{"n_layer": 11, "n_head": 2, "d_mlp": 1536, "vocab_size": 2048, "bias": "none", "parallel_block": false, "init": "trunc", "init_std_up": 0.0201, "init_std_down": 0.0, "optimizer": "muon_variant", "lr": 0.0115, "lr_mult_qkv": 0.7, "lr_mult_o": 3.0, "train_tokens": 848200000}
MLP neurons of a small language model. Each row is named by its layer, matrix (gate and up: input weights) and neuron, and shows model dimensions 224-319. Each number is 50 + 12 x the weight over its row's rms, rounded and kept within 0 to 99. A neuron's up and down rows have the sign that makes its largest values positive.
After each neuron's rows, "fires in" lists the words (lower case) most often at its 100 highest values on Wikipedia text that the model never trained on; "fires after" lists the tokens most often just before its 100 highest values on Wikipedia text that the model never trained on.

L2.gate344:49 20 29 48 39 32 47 61 42 64 44 43 48 61 69 66 31 69 36 34 12 44 61 55 66 52 59 58 36 65 55 51 60 59 57 60 40 50 46 41 74 58 56 57 50 38 51 73 44 40 42 59 44 49 37 48 72 33 70 69 31 59 70 53 46 44 50 61 53 53 56 59 45 65 52 32 55 32 65 61 66 53 56 32 48 42 58 56 49 53 52 73 65 45 56 41
L2.up344:64 39 53 60 08 45 34 41 45 49 58 62 58 25 44 47 50 65 46 48 54 38 37 71 56 58 65 44 29 77 48 62 48 58 54 47 31 49 73 54 70 49 45 48 39 56 65 54 37 30 61 53 48 56 53 44 51 34 69 61 57 44 45 46 41 55 51 82 51 72 48 53 48 55 65 30 45 51 55 51 34 44 47 28 46 41 49 50 53 47 58 47 65 35 43 55
fires in: "the", "there"
fires after: "\n", "."

L2.gate188:58 53 40 64 66 50 51 51 25 27 66 43 61 52 49 63 46 55 34 54 24 36 63 52 38 42 51 31 57 51 52 36 31 49 63 55 32 34 33 47 62 61 55 37 37 66 75 35 56 55 68 68 50 37 52 41 31 56 37 71 59 33 40 48 57 59 62 60 33 40 42 27 45 51 55 56 53 55 54 57 53 55 48 61 77 48 20 64 65 42 65 44 53 35 50 32
L2.up188:47 56 31 23 49 70 45 46 48 57 30 47 39 72 50 62 38 67 38 53 62 29 31 52 45 44 48 57 33 50 66 30 31 55 54 29 65 45 58 44 54 44 49 47 65 64 61 33 64 30 60 51 54 44 54 34 41 53 46 61 60 52 56 48 64 57 37 65 33 46 45 30 32 48 60 43 57 78 68 51 29 45 55 48 61 52 39 48 44 30 49 51 27 36 58 44
fires in: "constitutional", "committee", "region", "committees", "s", "fra"
fires after: "it", "ut", " reg", " Reg", " Comm", "ent"

L5.gate83:46 66 51 49 33 47 61 57 52 43 67 40 41 32 51 48 54 46 37 62 60 49 48 39 49 61 57 37 49 48 62 27 51 59 50 38 62 50 59 47 51 55 30 63 26 61 52 40 49 71 44 65 53 49 56 27 36 50 38 37 52 42 48 61 50 52 76 31 59 41 53 50 40 45 57 75 45 81 43 48 45 22 64 25 56 59 65 54 50 55 50 52 52 61 41 22
L5.up83:47 48 41 34 60 63 33 61 38 36 67 50 48 61 37 44 65 49 54 52 58 35 50 67 53 57 54 52 35 47 53 55 70 44 66 49 63 29 55 31 35 55 40 75 49 59 52 59 43 39 64 42 51 41 35 14 64 39 55 46 33 62 60 52 32 38 51 61 64 26 62 33 55 64 44 67 68 52 50 63 47 36 33 61 59 35 65 47 52 67 45 61 37 61 46 43
fires in: "candidate", "votes", "score", "date", "notes", "die"
fires after: "andid", " Sc", " V", " D", " N", " R"

L7.gate999:37 50 42 48 61 54 45 44 74 30 54 53 27 38 41 51 66 49 19 15 52 28 52 50 34 43 48 55 33 46 71 46 49 79 44 38 50 47 57 52 77 62 48 49 62 52 48 29 66 49 42 23 44 49 51 50 66 41 34 48 28 62 43 42 44 62 49 28 43 49 37 54 59 38 59 41 63 64 71 40 36 52 49 36 62 68 68 43 29 61 72 55 52 68 57 56
L7.up999:40 64 56 65 56 60 54 56 56 40 54 48 46 24 54 53 59 54 26 56 47 46 59 52 54 34 54 55 65 43 91 66 30 48 57 49 57 66 47 66 47 52 36 44 41 67 56 41 65 27 50 51 55 40 64 64 51 45 65 60 56 50 66 37 65 37 28 56 49 17 58 58 42 51 47 68 37 51 53 39 61 66 49 42 34 42 40 53 49 45 68 48 43 49 24 64
fires in: "the", "his", "zealand", "s"
fires after: " of", " in", " New", " to", " In", " from"

L3.gate1464:52 59 38 69 57 50 89 38 40 52 62 31 33 29 66 37 39 43 56 38 58 66 21 68 36 53 58 41 59 30 25 45 54 42 71 57 59 76 39 38 62 50 54 50 50 69 60 48 39 47 29 78 53 49 50 48 65 59 51 49 75 72 79 55 56 67 48 62 47 30 68 47 54 57 51 56 47 66 43 42 38 48 48 37 46 40 60 67 32 59 75 43 57 39 46 61
L3.up1464:50 67 48 71 48 39 62 40 61 67 55 58 60 53 52 33 42 58 55 55 44 60 44 48 32 65 54 68 58 39 29 39 57 35 46 60 44 61 59 46 59 56 82 67 60 62 65 44 47 42 44 55 55 27 48 71 54 39 51 54 69 63 69 58 61 56 69 38 69 46 57 48 58 43 65 71 56 50 63 57 48 46 63 32 46 55 22 61 24 73 65 32 39 42 49 45
fires in: "0", "3", "2", "1", "6", "4"
fires after: "–", " 1", " 2", " 3", "–1", " 0"

L2.gate894:51 56 69 62 45 48 45 34 50 66 68 63 66 57 58 61 71 46 54 57 63 61 56 61 67 45 54 56 55 58 51 59 47 58 65 50 56 24 44 41 49 44 24 74 63 54 25 51 47 47 35 45 24 35 45 59 66 42 74 42 56 52 53 47 46 45 63 44 57 41 61 47 35 58 32 68 67 61 48 88 72 38 45 43 55 57 62 40 57 66 65 49 28 41 50 39
L2.up894:49 45 48 42 61 33 69 36 58 54 26 56 65 53 60 80 72 50 44 58 57 61 37 46 47 40 60 53 46 52 34 47 49 63 56 31 53 36 31 39 24 43 52 59 93 47 33 50 40 51 53 56 33 47 60 39 72 54 62 57 55 34 30 57 70 51 56 53 63 61 62 37 47 64 39 60 37 33 57 63 44 25 51 33 58 37 43 48 61 68 44 50 48 38 42 15
fires in: "candidate", "municipality", "municipal", "career", "historical", "historic"
fires after: "un", " C", " h", " H", " c"

L5.gate517:55 63 47 35 53 42 58 45 39 61 51 49 43 48 49 70 45 66 53 45 68 63 51 37 41 50 51 62 68 46 57 33 64 51 61 33 65 61 37 40 67 32 59 32 53 52 44 42 67 54 39 43 44 63 32 48 55 60 42 60 53 42 51 66 32 53 50 65 46 39 31 41 30 58 45 44 49 61 54 48 66 51 43 34 84 54 35 43 43 47 43 56 32 58 24 55
L5.up517:68 44 46 30 42 63 70 64 34 54 62 47 44 56 50 70 48 60 51 52 60 67 54 60 40 51 55 50 53 41 59 21 35 48 67 55 72 59 46 27 77 53 53 28 63 75 52 40 66 55 34 41 42 58 49 58 59 29 57 47 55 48 46 52 30 54 48 71 45 36 44 55 44 55 56 34 48 63 40 47 62 43 46 62 79 48 46 51 34 35 43 63 41 67 37 46
fires in: "n", "e", "w", "utc"
fires after: "″", "°", " U", "9", "7", " Pre"

L5.gate438:64 41 41 46 69 49 44 41 84 35 42 60 49 65 33 49 48 58 55 35 48 51 27 42 51 58 46 44 42 42 47 51 29 50 43 54 66 31 34 47 27 55 40 67 34 58 33 67 41 53 75 50 28 40 63 57 42 68 47 51 51 56 32 69 58 31 60 41 33 39 45 57 66 65 67 36 35 37 81 26 44 45 74 51 57 55 40 57 64 43 52 58 46 62 40 67
L5.up438:51 50 30 56 45 63 42 33 71 38 44 52 42 39 69 18 23 50 64 49 54 57 45 49 49 59 47 54 55 49 45 58 53 61 61 59 57 50 49 42 38 50 43 57 53 59 62 45 49 34 73 21 42 64 31 23 56 50 26 57 30 50 35 62 41 47 53 40 46 56 55 75 44 30 41 72 42 49 52 40 61 41 64 49 24 63 57 60 32 37 43 49 44 46 41 68
fires in: "city", "neighborhood", "town", "rural", "new", "neighbor"
fires after: " the", "igh", "b", " r", "v", " a"